config = dict(
    d_model=384,
    n_kv_head=12,
    head_dim=32,
    vocab_size=4096,
    norm_eps=1e-06,
    parallel_block=False,
    init_std_down=0.00388,
    beta1=0.9,
    lr_head=0.0076,
    grad_clip=2.0,
    decay_fraction=0.512,
    doc_mask=False,
    train_tokens=636800000,
)
MLP neurons of a small language model. Each row is named by its layer, matrix (up: input weights) and neuron, and shows model dimensions 192-255. Each number is 128 + 32 x the weight over its row's rms, rounded and kept within 0 to 255.
After each neuron's rows, "fires after" lists the tokens most often just before its 100 highest values on Wikipedia text that the model never trained on. A number after a token or word is its count.

L5.up492 [132 151 105 110 164 160 212  97 127 120  96 124 177 109 176 106  84 164 114 158 184 131 102 137  86 187 124 168  87  89 150  95 121 137  65 140 160  90 112  85 102  96  97 105  98 155 172 152 128 104 181  68 145 129  93 102  74  93 167 141 121 146 121  78]
fires after: " r" 19, " R" 18, "att" 10, " f" 8, "av" 6

L5.up641 [117  82 140 165 137 119 138 143 165  73  80 124 165 121  98 144 116  96 156 132  65 188 169 170 141 109 186 149 161 120 122 129 112 141 130 113 107 132  89  74 139 116 111 123 142  93 187 123 108 159 158 151 127 177 102  82 110  88 141 135 131  76 151 158]
fires after: " K" 24, " N" 14, " M" 7, " " 6, " n" 6, " Y" 5

L5.up1175 [132  49 134 133  43 154 142 110 106  84 180  98  59  87 111 103 119 106 125 152 174 173 123 142 140 160  97 111 138 162  95 105 121 122 148 115 136  92  86 131 103 134  88  94 123 123 162 142  75 102 136  95 118 156  65 182 144 122 119 134 140 121 123  95]
fires after: ":" 57

L5.up896 [ 80 121 138 130 139 135 162 173 140 126 155 124 144 142 131  90 118 152  70  87 112 119  76 143  95  82 123  99 118 167  80 141 134 173  90 126  48 126 122 139 121 102 187 110  88  51 104 144  82 127 104 106  77 139 152  99 150  95 127 135 127 140 147 125]
fires after: " h" 22, " j" 18, " M" 9, " J" 8, " his" 5

L7.up1432 [ 93 100  98 112 127 100 109 126  64 148 122  66 162 147 154 154 181  62  65 134 173  95 129 153 115 156 158  99  76 183 175  97 119 146  83 152 110 172 129 149 162 108 135 110  76 132 118  91  84  40 183 116 116 102 119 108 114 119 131 130 176 125 169 150]
fires after: " |" 40, " " 8, ":" 7, " (" 5, "," 4

L2.up810 [ 78 134  44 181 128 119 155 114 126  81 109  69 125  99 104 144 172 134 161 129 110 198 116 146 144 148 189 151  76 153 124  89 113 159 133  66 105 121  87 105 157 124 100 136 107 161 113 129  47 107 121 148 111 146  99  82 105 114 111 141 141 145 112 105]
fires after: " |" 30, "-" 21, "/" 4

L5.up464 [119 105 108  81 164 136 134 115 164 103  86  93 127 138 140 102 103 114 118 107 159 169 141 143 152 132 162 111 114 152 146 106  96 156  89 191 172  90  68  95 189 158 142 119 124 148 166  85 179 170  97 135 148 154 174 104 131 102 147 150  82 115 134  79]
fires after: " |" 27, " " 25, " (" 8, "7" 4

L5.up923 [131 160 126  98 156  95  95 183 133 212 154 142 109 158 139 130  98 109 135 147  78 123 132 145 137 100 135 125 124 152 141  94 120 116  94 120 131  65  38 112 126 136  91  92 132 149  89 114 152 135 133 143 105  78 152 138 125 113 178 195 120  96  94  94]
fires after: " " 52, " (" 8

L7.up426 [109 166 167  93 119 123  83  99 140 145 141 114 189 152  76 170  75 179 138 169 115 104 112 173 128  65 152 144 104 149 124 137  89  76 109 127 132  93 130 139 115 104  46 105 126 118 194 121 162 104 139  64  90 164 100 159  91  98 180 127 114 153 207 127]
fires after: " " 51, " on" 21, " |" 5, "On" 4

L7.up873 [127 124 162  24 117 125 101 176  90 110 162 150 167 185 167 157 190 138 121 173 141 121  69 191 207 144 119  98 171 161 141 100 120 123 126 142 111 124 169 115 139 164  98 143  94 137 118 172 173 169 135 158 119  97  92 111  68 119 135 152 121 136  89  42]
fires after: " |" 28, "|" 11, "-" 6, "7" 4, "0" 4

L5.up573 [ 93 125  72 109 183 106  73 161 153 104  91 115 119 122 116 179 102 114 168  53 144 159  81 178 175 152  92 132 100 110 114 138 156 154  98 110 136 130  51 132 158  69 119  62  59 161 130 178 123 149 130 175 124 133 142 118 139 147  95 162 132  79 101 117]
fires after: "," 47, "." 18

L5.up168 [ 52 126 119 172 115 166 125 183 137 173 161 106  78 166 158 134 147 185 136 152 164 165 110 156 106 114 126 141  87 148 140 103 116 163 130  45 146 181  81 166 105 115 102  98  91 133 117 166 147 116 131 160 153 112 121  90 130  48 149 193 120  67  82 131]
fires after: " f" 27, " n" 11, " F" 11, " r" 6, " R" 6, " fe" 5

L2.up780 [ 88 139  84 140 147  93 107 115 148 127 135 138 123 126 131  98 128 134 147 127 145 140 146 189 129 115 115  89 106 109 117 168  92 149 139 117 122  95 128  87 145  70 129 107  94 158 150  77 127 105 135 125 173 124 126 160 138 115  98 122 105 116  98 137]
fires after: " |" 24, "==" 11, "ical" 8, "===" 6, "-" 5

L5.up1280 [122  70  44 115 145  80 143 106 114 136 129  71 107 162 127 138  69 163 113 182 104 143  69 110 174 191  84 142  81 107 163  54 144 121  65  71  82 124 105  64 178 105 148 135 118  67 128 107 152 126 106 106 209  64 148 127 114 145 123 133  96 152 124 112]
fires after: " S" 24, " A" 11, "S" 9, " D" 7, " W" 6

L5.up1276 [ 98 143  93 131 106 140  97 152  73 100 128  56 108 111 169 120 154 165 147 161 119 126 119 125 123 130 132  78 110 117 119  89 117 158  90 159  97  63 119 106 150 154 149 108 149 131 105 145 189 156 110  86 133 119 159  78  88  87 107 130 145 136  38 141]
fires after: "^{" 23, "-" 10, "\n" 5, " •" 4, "ro" 4, " inc" 4

L7.up662 [ 97 142 136  90 127  95 116 115 185 129 159 118 167 119 129 118 109 129 107 130  97 143 110 105 167 150 106 131 114 159  86  81 119 103 112 123 139 104 101 121 142 134  78 126  84 128 134 121 178 138 162  99 162 134 160 119 148 121 134 122 148 157  88 145]
fires after: " " 69

L5.up327 [145 172  59 108 118 106 109 127  79 165 178  71 105 162 108 173 139 127 126 170 138 172 136 101  98 160  94 107 163 164 114 120 113 109 124  87 118 173 102 120 140 104 128  93 145 153 113  93 172  31  68 202 137  71 165 133 164 118  57 148 129 142 156  93]
fires after: " H" 18, " h" 18, " en" 6, " K" 6, " th" 4, " T" 4

L7.up413 [113 149  97 137 125 133 120 172 153 105 104 134 146 141 130 150 116 121 155 149 126 107 143 192 140 128 169 148 127 225  97 117 119 117  96 141 127 155  99 112 130 114 137  79 108 189 120 119 100 107 133 129  68 116 102  34 102 130  47 130 157 127 140 122]
fires after: " |" 40, " a" 6, " the" 5, ";" 4

L5.up180 [ 60 139  85 156 154 134 135 139  99 143 155 137 127 202 122 105  98 127 177 107 127 136 145 134 116 177 119  81  84 144 142 127 100  92 115  70 115 138 154 154 128 132 100 129 129 141  97 160 107 109 119 184 105 106  76 114 163 129  97 155 134 135 153  61]
fires after: " H" 25, " G" 14, " B" 13, " K" 6

L5.up1271 [140 113  33 131  92 111 140 114 106 110 167  95  99 147 116 118  89 128 150 156 141 157 147 160  93  87  93 104 117 137 157 105 134 120 115  53 163  80  56  83  93 113  76 122  27 169 127 124  96 131 111 168 121 125  94 180 169 133 120 112 130 121 149 126]
fires after: " R" 25, " r" 9, " t" 7, " W" 7, " M" 5, " w" 5

L2.up1262 [ 86 121  45 155 165 151 118 130  78  61 121  94 113  81 100 134 136  96 207 109 110 144 117 155 121 101 105 121 110 145 167 134  70 120  99 136 166 133  71 107 169  92 131  79 118 163 104 119 100 151 128 129 100 149  84 153  63 147 107 117 162 114 169 136]
fires after: "|" 33, " |" 22, "," 7, "-" 6, ";" 4

L5.up568 [100 184 138 100 148 139  98  96 101 113 157 109 121 119 139 133 180 122 168 137 175 145 108  97 132 163 234  94 145 171  98 103 103 130  96 138 148 159  89 158 113 117 150 112  86 128 103 151 139  69 144 177 110 158 150 161 120  93 129 145 136 153 117 133]
fires after: " |" 19, ";" 13, ":" 9, "-" 5, " with" 4

L5.up489 [ 90 165 104 130 150 175 134 144 166 115 172 150 127 143  62 174 136 201  85  94  89 162 147 189 132 123 156 151  69  98  72 137  94 139 131 140  82 106  89 132 175 150 128  58 112 101 122 143 169 136  98 157  99  65  96 122 145  94 143 129 110 152 142 154]
fires after: " " 34, " Mc" 8, " G" 8, " g" 5, "." 4

L5.up80 [159 144 100 136 125 163  79 127 126 190  87 174 161 168  84 127 111 115  71 124 176 128 129 145 169 138 130  95  97 150 108 127 143 130 110 115 118  62 124 129 164 103 123 108 138 148 155 127 127 136  71 103 138 140  63  79  87 136 108 117 105 148  94 108]
fires after: " " 62

L7.up571 [115 187 104 117 114 131  66 181  31 155  89  77 158 156 220 133 130 137 162 145 133 141 125 158 130 110 116 109 150 126  65 122  48 139  83 152 117  98 104 160 174 177 111 139  95 147 125 121 128 123  98 159 180 141 170 163 102 107 145 168  88 150 140 104]
fires after: " |" 27, "|" 26, "-" 10, "." 5

L2.up741 [144 110 115 139 122 161 128 113 113 134 165 164 178 183 131 128 143  85  99 140  98 147 232 101 111 139 137 158  63 133 175 120  59 162 136 150  87 138 180  98 135 109 163 130 164 139  56 116 110 152  97 125 142 120  75 144 143 133 129 134  98 115 146  92]
fires after: " W" 31, " H" 14, " B" 8, " K" 6

L5.up434 [118 103 101 167 157  92 103  72 137 138  97 140 115 183  70 145  93 123 165 142 138 152 111 213 109  89  94 101 104 143 148  45 104 152  75 120 118  83 152 155 110  79 124 104 103 141 103 108 141 134 105 170 110 172  91 104 144 100  96 101 145 109 116 135]
fires after: " s" 15, " S" 14, " L" 12, "S" 10, " l" 7, " to" 7

L7.up1133 [130  85 100 194 136 122 141 118  65 131  74 134 127 113 131 142 179 123 114 157 171 114 161 141 112 119 152 167 127 165  34 104 102  80  99 122  56  95 107 109 123  86 157 115 151 162 166 115 220 174 140 137 103 100  94 145 140 102 127 170 105 141 150 166]
fires after: " |" 49, " " 22, " P" 4

L7.up1298 [129 144 116 149 135 126 110 131 133  91 104  98 107 149 114 132 151 109 144 103 134 127 140 155 189  85 116 124 127  74 143 131 115 131   9  89 157 142 127 156 133  63 133 138 139 146 127 103 123 163 142  92  93 119 121  95 148  87  86 157 102 112  98 165]
fires after: " " 58, "s" 4

L5.up0 [128 137  65 139 125 132 119 124 130  97 100 101 146 108 118 129 161 149 110 155 115 103  96 164 175 161 180 103  37 126 139 127 111 144 156  94  78  81  92 117 172  91  81 122  79 116  76 184 142 120 119 129 159 102  73 111 149 101 150 163 135 136  67  82]
fires after: " " 66, " G" 14

L2.up762 [139 131 152 131  89 137 113 120 148  82 130 185 144 171 104 106  88 117 150 153 157 149 165 175 115 192 161 139  66 117 179 136  96 133 107  96 152 109 157 104 126 124 188  61 100 123 156 117  83  94  90 179  58 122  93 178 111 130 123 164 132 135  85 117]
fires after: " " 42, ")\n" 13, " |" 10, "\n" 8

L5.up766 [143 181 114  89 116 196 158 139 116 100 156 139 121 132 111  98 100 121 102 102  77  68 112 147 129 153 119 102  88 122 115  99  88 169  91  78  72  82 152 151 141 108 143 108 122 125 174 122 130  92 130 199 110 148  97 152 136 109 140  87 168 133 102 123]
fires after: " H" 30, " G" 9, "h" 8, " J" 7

L5.up1344 [154  94  87 126 193 164 124  93 126 174 181  92 147 146  78 112 166 193  67  82 166 106 155 142 152  90 130 132 124 111 102  29 120  90 104  89  60 107 116 167 195  87 148 124 131  89 127 196 135 152 157 103 104 183  96  91  94 129 153 169 148  96 143 114]
fires after: " to" 45, " +" 12, ":" 7, " " 6

L2.up820 [101 133 127 109 138  77 100 106  83  88 168  99 166 145 119 120  98 109 176 165 122  88 128 113 108 116 158 161  27 149 138 159  45 116  65 107 122  69 127 130  96 118 123  83 108 157 156 114 140  79 148 123 120 116 142 104  79 142 148 147 178 108 186 161]
fires after: " |" 31, " R" 11, " D" 9, ";" 8, "|---|---|---|---" 5, " Q" 5

L5.up669 [112  94  52 133 143 109 148  93 143 165 163  61 103 208 118 139 110 140 148  94 126 127 152 124 146 124  73 134 105 132 174 124  37 133 159 117 158 147 144 167 197 159 172 111  46 123 100 125 118 105 143 106 140 140 122  74 168  74  93 132 159  91  62 111]
fires after: " (" 30, "|" 17, "M" 4

L5.up824 [114 164 111 127 113 171 104  91 139 127 150  87 160 167  85 108 123 175 103 138 184 110 166 165 140 106 120 124 139 133  95  92 128 175 112 108  47 126 108 128  92  66 133  90 110 129 100 105 138 112 174 132  98  87  81 147 155  44 120 150 124 137  64  66]
fires after: " S" 12, "a" 10, " s" 10, " g" 8, "as" 6, " a" 5

L2.up24 [122 135 138 156 125 130  57  73 124  92 152 120 103 137 106 169 149 139 170 148 100 115 172 135 161  42 100 141  57 125 113 131  91  82  97 106 127 122 148 153 161 102 171  84 172 179  92 126 148 159 126 183 164 125 132  83 146 101 101 183 165 141  87 125]
fires after: "D" 18, "E" 11, "C" 9, "A" 8, "M" 8, "J" 6

L2.up1150 [164 100  77 126 154 213  88 131  59  95 162 115  84 125 125 132 146 139 182 123 158  63 149 116 114 147 125 150  99 153 127  72 134 118  97 127 123 110 113 119 103 109 105  95  82 147 145 165 141 143 173 140 116 122 119 162 105 123 100 103 158 115 177 170]
fires after: " |" 32, "." 17, "/" 8, "w" 5

L5.up1298 [114 118 101 130 125 121 122 123 182 141 131 129 106 172 134 162 154  90 123 123 116 141 171 159 106 166 145 130  22 126  85 140  93 150 145 159  94  28 201 135 145 116 146  97 106 142  68 126 155 115 108 162 136 151  89 153 204 113 172 139 149 125  92 135]
fires after: " " 24, " on" 12, "\n" 5, "On" 4, " (" 4, ":" 4

L5.up1258 [108 130  76 124 164 150 121 168 135 143 118 121 103 156 112 152 124 137 118  82 126  97 129 131 174 110 197 151  97 143 146 112 103 167 114 133 123  88 130 125 123 100 127 152  91 155 127 120 161 154 137 123  96 121 143 123 190 136 169 104 132 140 106  84]
fires after: " a" 11, "f" 10, "ö" 10, " f" 9, " sp" 8, " F" 5

L5.up263 [128 130  53 115 157  82 106 204 153 105 151 107 156 123 126  99 158 114 106 107 141 172 117 128 180 149 127 105 150 139 129 133 113 123  73 164  90 144 120 131 136 133 137 100 103  75 117 219 142 111 168 152  84 126 206 134 100  86 107  87 130 178 133 136]
fires after: " h" 15, " H" 10, " and" 10, "–" 9, " Ph" 6

L5.up955 [ 82 114 116 164  83 136  87 125  94 141 104 127 119 110 110 163 141 127 166  85 121 156 110 125 127 127 105 148  66 148 149 139 113 152 101  75  84 132 173  77 113 135 104  96 137 176 148 163  64 111 119 155 109 104 121 102 118  92  90 104 111 122 156 136]
fires after: " K" 29, " V" 10, " (" 8, " St" 6, "," 4

L5.up335 [155 151 158 168 102 110 121 127 113 112 196 144 139 137 108  95 122 141 125 124 107 128 135 157 134 141 155 161 106 113  85 113  66 131  87  91 154 132 105  81 146  87 130 120 105 141 143 141 173 185 159 107 168 118 163  66 128 144 105 208 129 165 152  69]
fires after: " " 31, " D" 18, "D" 4, "+" 4

L2.up1507 [ 79 147  64 146 178 137 137 148 137 108 122 117 132 142 129 120 121 104 142 130 172 188  93 169 135 187 105 117  74 114 144  33 102  81 122 116 124 104 110 115  91 131 139  99 133 157 103 174  84 116  88 124  95 116 152 107 110 121 107  81 203 103 153  94]
fires after: " (" 32, ")\n" 13, " \"" 9, " re" 8, "-" 4

L7.up792 [155  98  89  75 118 125 181 102 152 139 145  92 107 117  94 131  97 168 105 119 115 192  90 210 151 164 179 112 114 178 131 138  89 134 110 101 143 116 127 138  92  53 187  93  61 127 126  69 167 117 151 100 117 120 138  86  98 137 145 140  94 143 164 157]
fires after: " " 27, ":" 7, " November" 5, " on" 5, "|" 5, " September" 4

L2.up1023 [158 137  88 128 137 110 104 127 127 127 180  49 180 120  48 122 118 169 121 124 113 150 180 115 132 112 167  95  90 120 154  84 108 157 121 104 119 107 114 112 124 123 107 143 124 155  73  60 149   0 117 145 134 149  98 160 138 151 130 122 159 118 189 104]
fires after: " w" 23, " W" 10, " t" 8, " sh" 7, " k" 7, " th" 6

L5.up1427 [ 64 162 132 140 114 158 142 127 150 136 170 143 182 187 123 106 155 147  71 178 130 202 130 148 110 152 130 131  83 139 187 124 116 196 123  94 151 151 104  92 128 122 107 105 135 154  91 133 114 113 140 168 107 130 153  92 126  47 130  94  57 140 159 102]
fires after: " v" 23, " V" 18, " D" 10, " K" 7, " R" 7, " r" 4

L2.up1411 [162 182 144 137 131 136  98 151  90  98 197 124 170 142 167  95 162 100 107 139 102 153 157 119 116 115 132 159  89  90 193 156  90 162 108  62 152 106 173 100 133 120 131 101  92 129 135  71 220 117 156 168 114 123 160  79 164  72 126 140 106  51 125 117]
fires after: " " 44, " H" 11, " D" 5, " L" 4, " R" 4, " Che" 4

L2.up963 [ 89 122 115 166  58 146  83 109 163  86 150 169 140 139  74 109 133 140 198 139  95 135 219 179 163 121 149 126 118 137 119 132 131 117 105 140 168 114  80  97  74 118 122 158  53 169 138 158 150 139 154 127  76 124 129 117 159 127 111 191 148 126 116 118]
fires after: " " 27, " F" 9, " number" 8, " S" 4, " Sant" 4

L5.up152 [138 151  96 157 113 127 108 116 170  71 156 125  85 157 164 130 128 161 161 112 144 138 131 137 135 132 146 102 125 163 129 133 128  83 131 118  58  69 116 139  81  56  89 112  89 145  97 158  88 107 138 182 126  87  94  93 141  85 120 118 169 135 164 135]
fires after: " the" 44, " The" 7

L5.up720 [ 85 131 144 131 105 129 155 143 152 113  87  97 148 145 175 123 190 138 179  66 174 141 193 141 161 124 126  99 140 101 133 151 131 181 138 100 153 114 182 121  78 107 156  97  83 142 148 142 149  91 120 108 114  88 143 126 102  71 138  88  88 148 143 121]
fires after: " P" 23, " p" 17, " H" 15, " sp" 8, " time" 4

L5.up797 [110  93 123 126  97 150 152 104 115 186 129  84 120 121 157  43 147 140 181 125 155 157  59 203 171 138 162 117 114 190  18  85 105 134  73 140 185 154 111 150 185  94 125  94 121 135  95 190 125  52  79 162 124 152  87 146 119  73 160 104 107 104 157 149]
fires after: " " 41, " P" 10, "|" 9, "\n" 6, " and" 4

L5.up1363 [126 155 118 120  89 157 111 103 143 119 135 132 126 156  99  92 174 100 155 102  62 238 145 124 115 162 100  96 154 144 144 135 106 173 114  93 120  98  76 148 112 114 115  92 145 134  87 135 132 139 128 116  63  94 163 122 150 144 163 126 113  95  47  97]
fires after: " " 29, "," 12, " m" 7, " M" 5, " comp" 5, " b" 5

L2.up38 [145  99   0 181 160 147 101 126 132 158 139  96 109 137  95 148 146 174 134 116 141 119 130 141  96 135 177 102 125 177 107 114 115 159 115 156 121 111  67 147 148 127 144 136 122 169  87 173 191 142  93 123 133 136  84 140 126 119  92 109 185 143 134 133]
fires after: " (" 27, "." 14, "|" 10, ":" 7, "-" 7

L5.up1137 [118 187 112  86  88 132 122 132 152 181 108 172 114 174  79 140  95 173  90 197  88 151 108  80 198 123 148 127 128 139  81 136 109 104 141  80 154 122  92 104 111 145 140 132 143 139 185  74 126 148  68 102 119 120  43 176  54 128 100 116  90 187 193  92]
fires after: " " 67, " on" 6, "10" 5

L2.up1420 [154  99 135 171 147 114 140 155 106 116 110  75 130  88 115 130 108 102 106 123 141 168 116 142  72 135 110  80  73 122 165 125  57 141 111  72 168 154 137 110  38 106  90 104 143 136  71 120 130 106  98 168 102  98 150 130 120  84 113 136 158 144 183 103]
fires after: " K" 14, " B" 12, " P" 11, " W" 8, " T" 8, " V" 7

L2.up575 [ 80 122 131 143 148 150 123 140 104 140 114  95 167 141 145 142  64  90 148 191 170 160  94 136 132  86  93 160  73 124 173 118  99 158 119 113 142  78 125  69 120 112 130 119  71 150 157 172 103 151 132 167  95 118 123 156 136 165 116 153 120 173  88  59]
fires after: " N" 10, "U" 10, "E" 10, " D" 9, " A" 7, " S" 7

L2.up376 [ 98 151  72 103 119 128  90  94 146 149 189  96 131 169 117 116 133 159 114 129  98 106 105 227 144 180 182 114  72 155 103  95  94 175 109 127 153  97 113 112  87 126 142  92 149 140 160 128  93 125 103 121  91  55 172 121 160 122 129 121 183 156 134  77]
fires after: " (" 88

L5.up667 [ 94 153  77 144 174 107 137 179  96 129 186 115 133 151 110 107  63 118 131 120 137 188 109 201 101 126 139 137 121 158 142  81 110  82 121 105 143 146  98  92  83 141  98 137 115 163  98 130  90  72 159 163 122  55 119  48 171 139  84 137 179 143  53 100]
fires after: " " 52, " s" 13, " S" 8, "s" 4

L2.up136 [130 112 100 104 136 164  53 133 112 134 124  79 118 190 115 146  79 129 144 154 105 160 138 101 148 197 153  96 118 114 167 123 110 141 117 106 173 112 137 160 125 118 163 139 100 112 110 169  80 119 119  92  84 103 116 178  85  92 115  70 165 164 195 101]
fires after: " t" 21, " sp" 18, " h" 11, " d" 5, " H" 4, " sh" 4

L5.up712 [ 98  74  49 161 120 180 126 128 101 141 137 141 146 155 103 107 169 122 137  90 144 160 149 175 112 129 150 144 131 133 181  72  94 191 107 137 126 100 107 171 130 149 156  89 101 160 115  82 129  72  42 112  65 113 178 136 161 153 134 168 160 128 136 168]
fires after: " H" 18, " h" 12, " ab" 7, " in" 7, " Ab" 6, " In" 5

L2.up876 [103  99  70 152 138 106  82  85 158 164 118 132 105 133  81 132 112 130 149 150  91 159 125 168 133 126 158  94 113 124 146 125  50 179  74 120 129  82 136 147 163 126 115 118 168 104 114 209 124 124  91 182 132 118 105 124  68  87 137 144 150 146 112 127]
fires after: " " 27, "born" 6, "196" 5, "200" 4, "193" 4, "198" 4

L5.up1162 [ 98 114 142  78  85  98 130 114  96 102 107  91 131 101  60  79 109  91 166 162 111 102 128 158 114 154 118  76 144 135  50 118 108 148 132 100 146  81  93 163 185  99 151 137 144  95 111 122 127 168 141 139 107 137 112 156 160  98 152 134 118 151 132 158]
fires after: " " 75

L5.up644 [ 72  91 153 109 161 105 111 105 144 112 106 143 101 131 152 132  78 141  84 169 112 215 143 173 108 146 144 146 157 151 152 100  89 143 137 136  88 102  94 107 143 108 155 121 149  88 140  66 146 138  98 174 128 123  93  79 154 131 128 146 105  90 107  94]
fires after: " " 25, " N" 13, " S" 5, " in" 4, " M" 4, " ex" 4

L5.up810 [ 54 117  75 154 119 113 120 149 151 175 130 136 154 129 117 103 102 109 140 112 162 185  62 149 114  90 143 129  82 152 133  80 112 133  72 138 116 171  86 114 129 136 149 145 109 127 184 109  69 110 102 150 118  80  80 113 103 126 114 160 100 130 132 106]
fires after: " s" 18, " S" 14, " t" 9, " w" 8, " W" 8

L5.up1395 [105 118  78 118 136 134 150 182 111  93 215  75 141 196 121 137  79 118 129 136 157 146 130 165 106 140 124 114 117 124 136 149 154 169  51  70 122 135 143  72 111  99 116  90 160 170 172 135  97 110 120  93 120 138 144 168 145  55 115 121  95 112 124  77]
fires after: " B" 34, " b" 18, "b" 11, "B" 8, "-b" 4

L2.up1037 [122 123  50 179 156 110 117 113 194 166 145  75 128 124 120 127 132 134 126 177 121 160 156 160  89 122 151 120 102 130 167 124 106 168  36 122  91 112 141 108  77 120 119 135 161 160 132 142 108 145 107 106 144  97 110 146 170 144  92 106 129 142 145 109]
fires after: "'" 14, "W" 8, " k" 8, " w" 8, "w" 6, " W" 6

L2.up107 [109 172 119 119 137 116 144 139 131 123 121  81 115 167 183 182 123 111 150 151  86 140 101  90  67  80 127 139  82 152 104  55  98  81  82  99  98 120 121 111  42 147 138 104  98 124 141  94  91 183 105 124 158 132 127 104 161 104 140  82 111 190 103 128]
fires after: " " 35, "1" 7, "3" 5, "2" 4

L5.up1194 [137  85 169 142 134 123 165 145 116 126 126  95 181 172  95 161 113 167 114  73 116 158 178 186 112 118 137 171 102 124 142 161  51 179 118  87 138 150 157  83 143 101 124 106 120  90  78  64 131 174 143 125  85 101 131 141 191 128 113 117 151 147 163 114]
fires after: " " 24, " b" 13, " B" 13, " f" 6

L2.up159 [ 88 141 130  99 147 120 127 158 137 102 106 156 117 113 180 140 168 155 154 127 121 119 113  88 138  61 151 161 154 117  98 104 130 152  75 105 130 131 157 116 123 128  51  98  49 164 111 162  97 156 130 112 101  89 141 127  94 143 151 142 112 106 136 113]
fires after: " sp" 23, " p" 13, " f" 9, "l" 5, " foc" 4

L5.up334 [124 102 141 112 103 114 180  86 109 106 150 129 108  94  94  91 153  99  94 199 126 144 142 172 153 133 130  83 131 179 186  87 108  97 102  92 122 145 119 115 107  82 100 158 128 105 180 150  97  89 180 146 113 134 114 143 104  94 180 143  64 131 121 141]
fires after: "," 30, "el" 10, " Ch" 6, "c" 5

L7.up945 [138 133 145 148 123 129 140  96 126 106  76 142 113  73 155 140 143 128 129 131 101  87 143 117 141 120 108 132 102 139 119  94 123 117 117 118 128  37 100 106  88  78 131 149  61 156 115 139 168 142 106 137  95 171  81 164  59 124 136  86 136 134 183 161]
fires after: " the" 44, " The" 7, " |" 7, "The" 4